Weights of a small GPT-style language model, trained from scratch on English Wikipedia.
Architecture: rotary positions, biases.
Training: a variant of Muon for these matrices, 879M tokens, 6707 steps.
MLP neurons of a small language model. Each row is named by its layer, matrix (gate and up: input weights) and neuron, and shows model dimensions 128-255. Each number is 500 + 50 x the weight over its row's rms, rounded and kept within 0 to 999. Numbers have three digits each. A neuron's up and down rows have the sign that makes its largest values positive.
Before each neuron's rows, "fires on" lists the tokens most often at its 100 highest values on Wikipedia text that the model never trained on. A number after a token or word is its count.

fires on: " F" 67, " f" 21, "f" 8, "F" 4
L10.gate1883:528456486457519471509440462574474509570488519594465450494569496539458484438644482360448353517498403542527458460469438528583565512500483448522474505417478508530397474444516531479528470493470491621555493537581462456497510373458436518570450511513386594523431574501510539595474536509593478537497461556500490554531442445463519407584543477562619507468444375511496507416550544445538481460531
L10.up1883:521488438503535483531493426457465542475566490514511565511593517472536506467505440443516403511463369574500481460524491534550579424536529533465553382505511484417498571553525513465493536494478449531472437410534466580442447466536464529490516438508439477568572508547562509536447518453527552546458485419491505609440478541492521436518345568470552470509545484534501524431564519471450486458583

fires on: "3" 19, "4" 14, "2" 12, " " 11, ":" 10, "1" 9
L10.gate1763:471445492430477465495490484492474512493488514462568539423588530420525592457496514485545525521658501427536509445458459478406614556573544533497494450472419486514486540510479389490356443455476472494505436508471525440640431498563500416499552477538504386533453472558462527523432499581507471469462499449505527498522491459438550580461473559468521451425456540493402450581516411553535505457495
L10.up1763:483444384479423491424397454455495459626494459500487406459445447423518475361566476484483437545568475459584426521463474509569514486474410483474511473480506501439487566488498450579539478522515559474490456556470543549407459494575550461579482489580433483533508517496471478549476535463538562615458457515518379578571523432502503483499496448455513491509528568541507545481475526465546533536437

fires on: " (" 61, "-" 25, " \"" 6
L10.gate2594:454479484379533553468464480561445468597535430504495559451497531509542600499479583512468461604452561592523435544559459450490502560563537503466436511545445446465515423541451510519399501450511470529400557499538530563426481463503557453482596569494474413492470538528478532473580565511555488408464501474460421446589538557544475522479553476525534459566478483582517543496625520481441540518523
L10.up2594:471532420482534543560619505470500566633490522517582525400523479438519543479479471581511465591462488584452443562534380427448465559418529450478535464399465481468434449532460594516442495487545512508523510561469600527513451507550466520539510490443546493465479562465538453493475482601512450543542414523493474461680534570478543563486503547518552399567418435545528607535589477541442548545508

fires on: " (" 22, "," 17, " with" 13, "." 5, " or" 5
L10.gate2314:416523433499483559494531545495444476491440418472531505469440467492582484408469497606467554458471515450528512544524562386441527483487555404389536452553472544509534488451502518443493498469500526520503611445552349572562522489444528541536547531491538440419620529461575483441521494601450444584512486588406366647472534500480478526504384497542484507409517462501563530534569442546515484554564
L10.up2314:470524522499577497394487571426548533568525529415478478541496456478419518476580458543496469504586547568524511538489420508577489539519427419479489550456475493522460527501540592457497456482558613583513485560604579545428450425536485590567469505488458465456461528554526588445475513534499462399475461458424480476558521593503473525557522511423502522492467495489471443507510453487414535406493

fires on: " as" 53, " As" 26, "As" 14
L10.gate2088:445525472570495440527529449447475568462574494455455444408498515553461528460574455496499499537455524499425449531490495536511472518378472488533524483509497567458500559471419461450499510583561589534496513526536460496530488506450527551451470530590561446477456436466453525544507502460540559484458440554451502447530414436483524465428483397443388474492596558618490450487489456476523534559576
L10.up2088:516539488600438481508532543507482574515546484456494519438622489601542505490523435643483515488435404524512493427514529483539567427557517486481485540607452524498509542524510499485511468474482551514411532419489561540491530510447496559489559401575486556463421495576546423475424560465536475489423432426475479463493504512461513520475566627488547495558545558407466395497588441449427449612593

fires on: "1" 41, "," 19, " in" 12, "2" 8, " " 6
L10.gate580:603495481453488478545443527466501457496414481476491513458550477560557503610515471507515560442501527511510491538430543573474525603542543424494595492554484517539401596421430477579477476505498508501505509457550550483476528485500498497473481523523524489424504450497555462503496467405561503489548462536490472481377487491526500524449444455431477479501543534487531514420564555469473473473520
L10.up580:502479436481509524511540575539545483523483585604522414469486538564407469492600533493496463524619530510455576331512571530477503557593404428479490475523579567447527419460496498547562452501482598473543556471507549482554469465466452488502458480386529560548484462438496498379509528514408498582542490484563532443518616524506436521506555494569511380380528534519465457492478565408557525408460

fires on: " " 30, "-" 11, "d" 9, "\n" 7, " An" 7
L10.gate1653:534492542587573559496593488375507503455607554414452563533467500543384586460588533511461477604516481489502545531467558482484521497553437518487598514495462420498511476540440471503555498437451544457563557556519500431466525470458556478400581518536483537550481533579475505503554566399457466448466436484464531447465547413508603607528379514527418466485459483509462560453451516481479483546419
L10.up1653:453481490515415546589547535430504541470562534472505513572508429455532582471496465550460546485543516534596567493574606509540412523527546486510548424551466490461529461565518597408550467576578510488588463573487448477517511554512475505523404517453586507503480465465514578516430516471505528500433471445468462558564468505522405499507406499350505571473557463553398455556480530502515565469481

fires on: "s" 25, " " 21, "st" 16, " S" 12, " St" 6, "S" 5
L10.gate672:480478473413474492435469444448516509564503504501492474552606506561539476559592402554583454444466462556459523516440469535480502538487453550425520508490588526386495438492506488519539609442475456433563413393578492504460515510518540502460468517495475498516509466390534509509449528521495520457459444600579481532451409507532446523487473462462547457547471503452461481663509470513537477540545
L10.up672:537560402548546531448500530580490512475529501533456473494551514324521459416535601474567514495492391475514573462469483520506513513512469404471588473517546537507595464425466495493561527506552422471471572469546492519436537451587508482465466470504424461556404442484494490529475546499473542549528491593547521523471455539503609563504531513543534406559464488543513466426461554601502604527468

fires on: " at" 33, "\n" 12, ":" 9, " from" 9, "," 6, " " 5
L10.gate2317:475444636502569537493545462408457516496436413444444529443524555544473436502402469510445448533488516487395509660509381529488514486592569460517522427540442512487411449466491558501465569538456541455600462463449498516438543456546541427510548498497473477561493492533551501435541559414552570477451489474567574446503542450592492434412513524507547520567521501552472525620534532444526625455577
L10.up2317:516421546518474439498571495556469504501540524482540483504498587508538544420457463442484514478550587485529515467531503479478433455569539510544507423560455502616485523537525482523459481459452528559477392528403510600415463416549561476515494519448482504437479538558501455443391621414471489519480521536506480420515550479542496480469564495487513433489572541565492463486452514569486474480474

fires on: " that" 18, " which" 14, " to" 11, " would" 10, "s" 6
L10.gate607:427485553451519504477443522512609537394509498427534483469514426460421507564476481509541629498527439498509463455455466478576404556531537467525499475512529584498477528479544500449504532575512547480505577457437565458430552447531564507450447442432554606557430502559484448518485475543498435427559478436506477498473552517481500530440470465592489439502443562493567481536410498511512423608552
L10.up607:538418445455497426486467438502387454518456527527565526502550477512473466492527529467494482616407478532558439509530465525446510484596491515445573478494476569516531429474536408599488480449500449522449482494483514531445445512520534499527523565469516442495578531525516493467460507511472416441598469562430537514415540489515422372470576530503544515490493511485484508362501496540539490474458

fires on: " which" 39, " who" 10, " that" 6, "," 6, " because" 4, " However" 4
L10.gate1078:428512463457461483544516546483413429435429458437501484416487445538494412413596478479476537513533576494441530449532498535511472507425443487586539505459525546490429462507489477414490568483505419504516464477493427529491542495565460514600489467533477518580519477518505445517469513530501445458494576459470504486506577492471545439554595521445464553474481470456443533474583554501628463546492
L10.up1078:569514501488488502585447477533498503507505520531503559556408488496590526483530499484426466437517536493499516525468527501490452415464466539501510566478496506531553572442498482528546524579453561487516456493506487569407486537487569458468521502444563534469401569436465423539433443510596490519482481399468471477490507564509521381574455451496533575531503545411430456490534516556624554474521

fires on: "|" 31, "|---|---|" 14, "\n" 9, "|---|---|---|" 8, "|---|" 5, "---|---|---|---|" 4
L10.gate1599:527438518523473556494427489484489542571438503430434566480537496412577623506513530538465543488477560513492554445493532505520467540431490513501460471524466474501521519480520491523487508596378419549493467452483460525552506532452506500553484515447477508502498494527490465474546499447509545445520472522480524445497533509511544450497518510587632457461466543517587501507399396396466590515532
L10.up1599:441468624439568500516507411467501589476473522594594487420475459456510547528451457497598553550464524421572485396526471459532516540505549467560542498465543564499507498502479483583487443554503515537559459525496508475463565498562520468598501573515439342512442554461440571394491540466488589471524453608424413526477523421419440486475518407523536565466448426537550459471557502515495546497479

fires on: "-" 19, " (" 17, "cu" 9, "ed" 5, "th" 4, " " 4
L10.gate763:522499564512422545561451426506529513478506572440517519435438456496443480464496485456493500510484576543562499560572476562502537412527544504464527513490413555461489490471452465437446363479532572507560455558573470526490571429520419513493595590632433452585577593506419447453543547466521498527419498509436443470490419529490511569500515434520466449460550510450509517567525513512466477531552
L10.up763:405511501486558535423558515516506472679381552522498438494526508461462496517573493512459529495514448541463460460602438456482583527390454384521515524452481482465515497484516481500480494494534560607519543582496486537459404600487503489508470509556537473456449436503488512478506493547483524536494492487434540463583493552484413523578520517468477536571394478489522554577528522554524485594541

fires on: " who" 21, " that" 18, " which" 16, " to" 15, "," 4
L10.gate1561:434494603493518537520496534481523536490404345478524519455580524538541569514459452489531510442577506498535432485467454484537582578511509512482489529535498561419531503449439526449427548454413521550537535508389577513529497513541478460523504457446464569404406533526529537548404472493444484517593484508493523425486482492560464428493471411573589569408483580492565569503460526535563469518471
L10.up1561:549498506527499502620518492418548499485523554388477500457483481499499495511475581478548543512434430548439393526479442429479554453442565422533475535418586499507491534585469530492556449487565517512475522422525526518464483462611626529524517475571531521484505493521543476510523444336449442462605535482461509512581486460499519470457429529528383531511556422469515499459475517495527448518433

fires on: "," 45, "2" 16, "1" 12, " in" 7, " " 5, " of" 5
L10.gate902:415539543447542484530452518455565482495482540400581455452519512537478500467520450532405556458512593549449532496481533552525567572522551542450513535549436501422446528510434411497495467440490577518498513499497417484578431470502473501506450462490492525516518477463542530505435485532611575508521513482586496499438488499504435411455532464339492493477529471532519445451477495527427524571603
L10.up902:523478549434495523445471491455590440529479555457469506465428481560595531454434444543531475499556561545442492484530544525380446608592516467613495556495542525500499595478448448379403512491585432493477512515390448535493459479511479423521480523440492514475494562577606540491374456544594533491518514417503584435604524480466520429522502443529489420468470475517558541436552493554582491533502

fires on: " is" 21, " May" 18, " Is" 14, " as" 8, " are" 4, " should" 4
L10.gate1891:528557426573434382601521479511503527498457530439480397514578421559483471543483547551501464518541540456570554502517492584569494508523423533469528483521512514481505445417460483398518478444513490519486498509497494499515482509558486525529423579563524492515521479596444426550479555439478549518427485501535489512522519480546493557461513451526492542498547505511531470477509474548588501464571
L10.up1891:474504517401499540467496435510483604483431504452600545455488448510538594428524502570491492573475493586483436461521420543499426513530424480462517584504541433525483506447498489499428556493473509453445442450591504462489435527633494452479567486465582517470575459527432533505461562486498458561529398458483454503470463513471546546459506513570565398373553499569494458501508511559391494482587

fires on: "3" 27, "4" 15, " |" 14, "8" 9, "9" 8, "2" 7
L10.gate1444:499449472443482445523539563362514542546459391464445506601461469539448451461497518578522524501498533503569436444416573547563513496483543464424480490449517488559586434509533490539532492515482498491494526374554445499495483584494478558514446448480527434454555443431502526572489460474534608468558518487546485517558537571467527505446542560419505468495456445465502496643540417526518500492562
L10.up1444:510470500493501474582468420399467463527553499552532411405503465423484471466493476483446641575472437487481452497589512446553516473519485524500409484457541566470536491507535499401652429516472433602555564515501509562499510514523491501455407520455531479491476478535464447555557418403477439446447512461534412531471635542609458435478514552478495506547443561531527556508510526455476434482483

fires on: " " 35, "1" 18, " October" 10, "2" 7, " April" 6, " September" 6
L10.gate1012:485535450506438551411441526435555477563436503440470498563487418445390469556497495619537523478536553557550527403457511534509477442531619493505527405498483485482465433523507529424524573489485595452520543517489510455499505555574486546510429474390588439564508586427483532547476486554408476389477484450482546529508486467475483503461444505460529469443578516424527447483576528488425411566376
L10.up1012:520445493538474478467468478480536545509527536573528585526466500403464628508522515482571575583486507494491449528507573490455474544544494492493460579486505539517400597507575544453576550444473514447571464453551484554511543478362590402580503515502571542453514498550472452504478515452593510530558562482393561474534472521547442475491599463517541430494450472475517483404562586488541462548507

fires on: " |" 43, " " 21, "1" 8, "2" 6, "8" 5, "4" 4
L10.gate471:441505505501489457529489490477520483444466482481537459465435534469410515467475535564530503413531548451530510574537458549516458432491471488491537569504453575349441520503416473569435466474422554450479531520450530489493481420516523620580529463417466467476466421480517501574537510460441513468477573501508541483420500508500568474392431446457496487424549462541486534556560495497566494473454
L10.up471:527480572421481541574541492563477467561554543558447434560445476462447520561525451533479433593537500528548508473521491481483500495544446385454462424478522494542542467531538512542531517497480500490489422508506584434465464461492471545455508459407538534527520611442559499394566483410444497366546540444418511560415563564612521583431420617472451496541540491543491459575562529550517543392525

fires on: "," 60, " in" 7, " (" 6
L10.gate2037:349444499524507483531491506598490457481450492513449505413514518503465538505500497457479501450455466492427525485566572483470553380494486579574428422539540496552566379438501444452622473488519554359499531464502489565533508457492550463530483460475533500422581430498455577540434570416508451474544414597467462471429510523532560484453479519510519482462640414592405431534566441523394476450625
L10.up2037:603521543496486492539490504560555432420524453538469566465439513456521434433464528431452458544499396588479506528598489493460470394445502510498487458426469490530516442511581445454509450555461436453534466432494418501593446390448400623539513558617531525506529487619472634573495520455567486603597481509515449398425560516496524498475506566504424499553504581439411495440355475466502550441472

fires on: "d" 18, " to" 11, " by" 10, " of" 9, "ud" 5, " during" 5
L10.gate302:468540586545415477514488433523462470539517523564475484501513504448532516475387445504523483579564454549531489463434446555548421468533515428571526528460545400505461482527520465566443530508459592593453596553532580492606492517562582560622468499521492524465480501551543502531474419533499555539516631471493542504519548596429545507459496427558489462441558455476547543442483486464488467501439
L10.up302:502474490459409497445419440532437536560590627509532407443460493507492504513592430551559462521610522491456484492543513480464478441498529635503517495553426495495548474539562456505516464508536490462558512512534557453470465527565525562495470485467429530504342536467460517480485516476522417448509473411442478560478512484524499458357559568508517485471485509585462604556493461522492468456468

fires on: " the" 39, " It" 15, " which" 10, "," 8, " that" 5, " The" 4
L10.gate1979:500467517499506496503528550534472484531489467435535483498524479510467523461512513558489598512568481502464438376596608498503487621625565542602489547455498485534554447520540425485440465484476460470582473515469533475541425545556504527538522490494491448562482480451517531511441491382499546333603486440446509519584487437499492471627512521556437494536488534462442573494490562450501457511446
L10.up1979:561505540523490439492491527432575518477473533493520504546498469484443482580516567567428492453496441540532417453470546528515441467506516487473519575509528538502514483424503492420488414510466540444572537527523519560384566500455549482418469470477438502544566475458405596616407451596532572454546538500507521466426515470462498534486494441668535556519504436437497455558471616454468389523523

fires on: " Lo" 26, " Gro" 19, "lo" 7, "Lo" 6, " Bo" 5
L10.gate2639:456423495471564480510512511618464498499442473509553465518503538474467508565533427588413512437561472474459534397523527514505423488414465547499585475477508546468559503466471522457502528559506536563465641447476429535474460393530480440473576514438464491574519510529551480560425404482459547564604489648504536408493429439492528526501481493477580500499438599579476431485471457503549457507519
L10.up2639:474522566549536490512499461577544522503568447475498520568522529513503474507488387542476403504500458532480481539554532471529457370488480517451541524454532437541502527555494607550516445554491446499376473570534507512520505481485506459639482543470508535589423586535527531479584500541485474560520513528486564483490600523511552544461448526469641533592595444506572461517544602466461561425525

fires on: " S" 42, "s" 22, " Jo" 9, "Jo" 4, " Jenn" 4
L10.gate670:453561429534537545492546490448516524523501484460463490496552417447472501513592452458564443575535527503536509487487420517485596582421511521466473520552528518509565509479495544480411535366446475402470449529544562480442512449522560546474450514486496454526598491428408551577610511505438501551522490561474470504466406496556441469521497537530549482452519478485465532433487579546498496438576
L10.up670:502450493528536475539483527488588394478457525495459463546512472391516452516588551478517598569551544556486461418484532573499530507460562513488563546438545602494557549384582459481440474505548501548533489542506598445411537494539512660561448527428492443474612448463524492558511433578456489509478501573438439513483618572471482571522526489405505415450488503475474504503504502463525421578569

fires on: "\n" 24, "-" 17, "|" 16, " (" 12, " back" 4
L10.gate527:522493465446601436573600440525444436487547515525474510467408515528488467470552491474515490605421644482521502492425558523557560505563537453504445530544491435456544444577451510519472570461520530490582508556465515486494467481592496548502490464525483522420577417460466502347452525413562461478421561530539565515495462548429564566459442462497503506533431489484395535445519560440487490461510
L10.up527:492519547511475481541510328531417548517468502490452514458479553521492487531479536549556462636395526449611517494461499415462541603532527496508476509443421507476485549544494499446631460460517582568478442527365538501476537497528446527504504559437501490482486424523471476555482528546635475417496563505464462479517517464449390569570475517461450499596465472491451597616561481565546503482471

fires on: "–" 31, " I" 16, "1" 12, "0" 12, "2" 11, "8" 5
L10.gate1900:591562560545450342440465501440578529439409434446560566446489473456500372488518407512486473462493498492526463504516432540521471398546445506430526508463478490488480457490507456482522421615483548480581559548517449523496484527560352485461465478416505591549434502450452393457560481563455455579486472442472526475432531536546529430491602560475521495449464551521443391542491614541486531484680
L10.up1900:489469383555403500481478495460430634391384526461463546470409511431502425417541353545475503402557635488450601494503452482489497503426481598571427462493451640474461452570509460544527569452487559533495508522519505489561492507534509390457449426493531487453566530569493561575480600405514432557524521511553456451520492533549464507521524485518503460479428474438332459524599423485529536512524

fires on: "1" 16, "2" 11, "3" 8, "4" 7, " over" 6, " than" 5
L10.gate1983:443518518472417452507489505447480505537455501535522500567452510520485514522477470532495451459500527558519419492484446452543479533435561404475460632491457501576465558487474625543426549542483390445506472533476603470463467501493570589479442506575534432439510446559455494523405433501497536459484483483477568590591495536512444526598553404472562516479444506509430520561449455521441457522436
L10.up1983:500506599547539543507528493566438381487436493537543476455554440542529420501507508490514480475518352508609555463540469574501507445445460494435560466438542509478451450428415466491521525507544544541496589549505589462504571497505403416441471569490647533566520442486514461576494464434546562485485470440385546523455460522485420447416507498479504499455441457496497505555513514563469455485526

fires on: " |" 39, " " 20, ":" 8, " from" 5, "," 5
L10.gate255:511404536444479552467518550529417526573410609564517524427544401382550507467522479586527546544479543586455524530446481563514449442538588443446426497573572476582439548478545597543559467470502561497480528539414427534514485459486498467526465574473537484572521465465469420460500604489510588533558481505429490507471472437491486507456515468395428462445435415503505467529434514502561560519487
L10.up255:428549470557470550606510499551495499441587503436516455478448541567508546455453467424504506516450493529448480451446417516440384518493560483480390413475423428538568476568522538498592463481510507483473420527377489540477459425517464587491512415505507447453497496462534527496491562530510487482557516527464588525519502557573466536492522539546549545466545467475480510571568537552555414602510

fires on: " in" 62, "s" 7, " is" 5, "ry" 5, " as" 4
L10.gate43:475430524468551514542483423531596431521408536492477507540563499369487449510513513558663426563515497457465523527496453559551479459451486623469616595482591465470480451530500520490505556485505420400589486441514569466528494484478559417494500527498498469430533482452392514472464492501508520407468428464502505493562419509437520402464525422484535462483548528465453488415518452455442469514521
L10.up43:525476512499510538514532518451413449487530511474413396463466474557427563494525459455582472483507537516506573466546510518484512346504415496522536475493475572502514525456498493526537531593472479478565493553408553543514553553408459534513528552533530495526605467535486488507510495470488440554490476537414502442489520535701399468450445485517523423459468496549433489523442492573521424544502

fires on: "8" 39, "–" 10, "X" 5, "ó" 5, "7" 4
L10.gate31:507520465501515544544529494558501514628517479469582461553454563500548645442460519459561486467524523547536497546430462549504462512591525491518503463519460474448534545525538487429482453545377476405493435491449447519453472461527547492531448478543497549482453585587447347535523463586531412490508446489615582467438549563426449507527439571554439567520450492477532435526525500434528484581397
L10.up31:469541534517611516522524521521503517535479525413505545411521474479470410494424519568531603565541461534526469532416398468559587463526507492500457480538506578552529437554513540416430509481556490485450557543460394405539491496416499521493492436407501457512517478532502512549441518529560403503433494548542621423532410528509442536523519566587481451606487514501434427540592454551505392464518

fires on: " f" 32, "F" 30, "f" 15, " F" 10
L10.gate292:486446474499392468484446448475483519543631526443530489446538488498523467510430491419434496434472471512486501427387396506537458452489424476512579483532498506424549527405478513475482473459485490576521515467584500463529452452382490500496508436475458478514434456451504570466517464515512521512445551445525563456467413564479431436438501492577549438490475497492520512546510522518481473458418
L10.up292:456467445518578493516443471566520443501501449484444530485559663496494512519568551512472440426486586509467645491491448517579507545507425549461485475526528483473514475469505517489568499519487530488532497383523505552513460408449531458448616516553468576542449428456569553518467475538539440441414477530526546450489467506451464408506552522578565528546492569540494494477490542434477487500530

fires on: "-" 14, " came" 12, " Mc" 9, " by" 9, ":" 9
L10.gate37:516496505488563520444446450576544535507432434522576557414500465479497590414533562553470546483404595384470457465479559578546460487557557483542465509428539577523392509524532429561489455483576466496541480516485559498497433496472462537472514458502546396452476440545498497435523536615598477543589473530550510486506509459538481528426523449453587478498496542513566490537608524614456480526525
L10.up37:476448430469515517502472442459514538525450492550553564453516542430563582453436447482459546496488443462496433482450570497518501539487495589490483461464426468508567509474553454540571491465514495458545409456579584487495500466545483485423497487498470518472469507529473527491529516515564524534603452424505506379519530535513493481527509557583539434624503395456478505409566415464462541575533

fires on: "9" 55, "8" 22, " Jo" 5
L10.gate2379:445558481599440497436597377450478563611523494447483531561502460497540439483499527451437583455568492459548480466528616528473505404433437570447465486466490514500529522458497534523560535590537460558562480602552539499467538421519477436467482505410516441505672526437574414410559502455467548544593448551470541434517515455523577444483501486491505523428476550461567556485428497514470520490538
L10.up2379:465462520566468532579607474477445560485460586454446555498515527534471457561463422582427425403600518461475541441514454549465492525421487458456524464463448505501433534514475459543576466592563495495476510493487521484532436486496497482520499532519475512470466503467568562434518444587512509525479611555434434441463569416565537451462546574572502432476455569435525499559575471511618521664495

fires on: "2" 13, "1" 13, "." 12, "5" 7, "6" 6
L10.gate1488:476452541353484517485582368406521489513489492487555430415636403555540527485519450461633466513541516445499414492443543547482329465506469453469567506448462549478418484455482505570526405408524472491473573467459559465481415420442515436419533457433512469531441520457543488461466547447453520465430548545563419485483440424617566405535509540551626511482533490498489491483482516425501561520506
L10.up1488:576528507442435500518464527501452495527624536570548469541546487483570512566502560462495453437547455553479562555521528425534514582508488545502547507514530562469473561492581541510447518519579489517465555486494480500480446567436523514522566481429469396421509558471570481420538460515591443454538497530454490550459481526545429579514496506441479570610467430455450491466502465498490448550425

fires on: " in" 41, " for" 7, " is" 6, " of" 6, " by" 5
L10.gate805:553510573506439463520467433468562452492529462366530510473500473456520512483558406453482494541570530466521586406464508480485451504440581474495545453509517510452495478488496568546552500523508532519504461517589538507569499446553480494509510505578511456494430461506538542456498509437540462522604385556485574458502433485497515484399525488557542474433453482469441559478495537525501464443484
L10.up805:562449462517521450499461551489449487524514548567478526615458535444476489511594484505457573478526530502484542456430494531408457386560405469563500435597504497455475470535522489545475525526547452449549575466471565419518448529493453543471533467548515537515480605458548472461540480538517502481464573476501433581561491576584488486477415528474453472502585507554452560502446508531469554462445

fires on: " " 69, " (" 7, "." 5, " from" 5, ":" 4
L10.gate1682:551536557504480454537448470515497393457528489439489500435470605560536530516579446556460517466473595492441370372629462496482539587512506563472573612522478464538503479511481428486487552494544539478503601537404448483522478451422493556407468416524471477505488521540416532474531514516571515519584430461538490447523429512519448523435513361584496507484551530557517498485476406525492542493550
L10.up1682:381461543474500568562479546467440377515507518497399520410518487484494540456552473435472590489483477637566473516493448480586509546620530470517488493488475459497446502458489579441520523504541538520580454540522519511411466497508574527557543554430543519517507509433479549422558504478537549570562523514468535547613447474529502456510530571455551478557500411537579463551497477543425548472452

fires on: " (" 99
L10.gate888:500455514557498527487469462497462438645459516507573471502450506587499530477541478533476530535447570608400476555526475490506496453466518463498399481485445511487499417528465488605485480429521572531477581542537500531476419549543517364514487509612496520454427466533476559488508557476484485479499456498487453525531483497439564553588580524446585483367421430554491524480487459536480523485548
L10.up888:410479558484536483485476580354513451546463411502571485450444511550533510459538424494462447482492552667440448527467421552568479525548496392422456492610643540423529465565475528502458446480495578564516506560510514472456335511534483498473523445511480485490422472518497481536528466504569499446514561532563522449448530525549421532502525529467597488457450522432454491481471457535506513501630

fires on: ";" 57, " =" 6, " by" 6, " |" 5, "–" 4, " " 4
L10.gate1451:529446527454505352459530472482546568571480532436474559476522492413497433524479491462499481469461452438530569421550602460620516546479522506518544522542510480541530550505553559569494399506503578537500507538523501524487485538407425560534563479551525433494513543395516507485622553517477408440492477485573513508550520422571520527549466518478481564463496495520427467458562453540511562505520
L10.up1451:435521481517510383461463433377530504446480466469526565516412459440522484545610474527452429549456477524433458576442479500591537511465554495553455476488514501582569544479490563492456452422490537444517414531487568498461486581565429579486525471552341473542533522480592579532429604465531535510473417565497557480505515479470511535432520496476512605496522502450495509586502520548551460460537

fires on: " (" 64, "2" 11, "3" 9, "," 4
L10.gate470:495466483449477428513502449457495468585493516522377555446494512552408431426612489462483531448421505511525475490515583483404481550517491439548503473603476602466480409473503572528431515504538461381430571571593480531581391531382518508432562541531522533547584424466572510424527494517563407466527472562528414475589537481526442513493635598475567579551469442503456485543486487522502504428551
L10.up470:578543524457497398440484412503471510441479462512448490466526531487455464504514579452470504502530528535426460544547529486440493482450438478466457572447499597456499592465477557600526527487505501541450563513535512523550524452521552606442411509458535563414519459527507561443445455455488344431502445552455470457473462526453498572423581461443480525462582434379474525450472394484507445482489

fires on: "-" 47, "s" 13, "ed" 5, " event" 4, "TV" 4
L10.gate1654:477599531580473541456538462466528519453447557374552523483532551378589521439520476572533607488525484572478450467561531498498473536557484505511474502388473555517539523505545474458343522481399515558576443466476517538573468546454477508439473396446556515513512509512569478481467559480627477429518445475462477519435549466589490538543446557515576482464529507557472487481439543447527492490484
L10.up1654:517492577466516481528554511594528494426499474518540520591462549544509496503570535519533383619572520486509562486523443486493566543413492520459478490478467591470525618397523485440543512541566477542411489532566516496518486551478455522508431482487554456487492496544439505518523496447556467484515548476556413476506523549537557410512496580515585440527451458534456482541499504525387553538488

fires on: " the" 55, " " 4
L10.gate1375:518442503495500481554481492484500435612504494535550529591529420522569485564433593511481598500583447513477504598552547524601561487478356538473507466401551469493503523518498538542468574457423549483438518564521500456531553522477470414378499447528503433569459519483549513548466542522489520397464508468526520431430421507516589420550516510510570465513459421504547473436555468436581489546398
L10.up1375:511438447577553483544499492419498530526509492583427502444507547415648507495539451522560467520554555509471530489378440506472508413475512514520522467476478538539605563493428557426449442451534454514612490572461567472430466543511503511596476437608511485486543482453529563424477518436508443486484501537525505472499449452447445421437486533568519529535519469413586504548445481462484506526498

fires on: " (" 31, " |" 26, ":" 12, "re" 10, " " 7, "," 4
L10.gate2230:436461520459565490462516496361503501502452476489381508455475446455475542475468483507506494520557460452478532498612431442541548464561524558445428505572502496500415507532503507442548446478566536476578494529583556487440477509497481534526493558512515470513505501567525435477426479433532518450452527500565493491463505400473470492541451545539508501438470452548462441478487524615442475511542
L10.up2230:483530456542436511469446479481418487525523495575494572426495502489471556509555486557490542386587556501536540518476527551506520432460474469483515544464455531447527500503543411556584506489558480449496419542479388540545441552462483564553539426421494582553428461458495502477441455549523497567460505559464519442522533516550555519499512494448514477420492462525523508549474558545573515523474

fires on: " f" 28, "." 9, " F" 9, "hi" 6, " di" 6, "pi" 5
L10.gate359:622432518553402506509465501476562496526563524520467574541488441478540551417501509490487489458516532473499490465457585558601449406458450466496584568480505563462462510489474449494358476520534529475454520525567582489537481510444415468485457437488497452509443494524490431609490534461475514565512444573518511531486424529492498495465526597489513561459597632539598515609498413512451481509518
L10.up359:464517490507485487525482472510504508469543509510381606542428424493576487513519448427533457448523492547489527377509487481625396496448545465439482554473473606456556491492633546495475529499512481521477486532539487433504550569553583518409516490490514456507518535478535556580487505436555368584528512540502428417542505453534441451504541605488556518513548506510494522498549441438430527412506

fires on: "1" 27, "." 17, "it" 5, "i" 5, "th" 4
L10.gate1809:428618428506542443442556552588469504475509456486509495525530437531545493541558396491529456479452490454548429540479578467520465465485551536506477576530533460543478500510569499466450471517515639515492552552442541561477473479546490428525482565453450569430594510368531435428589368484437511430488578558460530478474498554426471460446477440415534544426599587464474487530539565568566523531529
L10.up1809:488541502523519392561522542449590521574494477455509488526553489524547529438509480441547369530528466523391539525534478464372533571552443527492471517529439542491456476521636591549495523563449557567541445476489566480529587460569481478555476454543522561473466469503538452480546462487404451608512528485488436572421530536514519498573541520532500511475499537450455466518526461544562561546535

fires on: " |" 25, "n" 18, "-" 7, "ö" 6, "ly" 5, "\n" 5
L10.gate1442:479506525500549582533527498438424543602437446522498522464429491468544463507518415536488540528483448501554474534478452470407488524534461561486455539505546498495437412453545492513509460473446534541492445487563572476522527516555466499455441431408524477464494515508540449442463449518555467521513526564500545556540456442459526537436535487410547448429520458517465466475489531536458521543453
L10.up1442:519468356515517524453462437508468497524517554473518659527496548470491555539480455422468459528519401494442486494472460517570462417513483502431499510520506562477585529430502561450486500460557471541545498510474518555421460471562524557453559559470498515416450578524598551495491470458565534499510521458454519634407595556586487489523467557490476511467468409584465465486447510555559541517568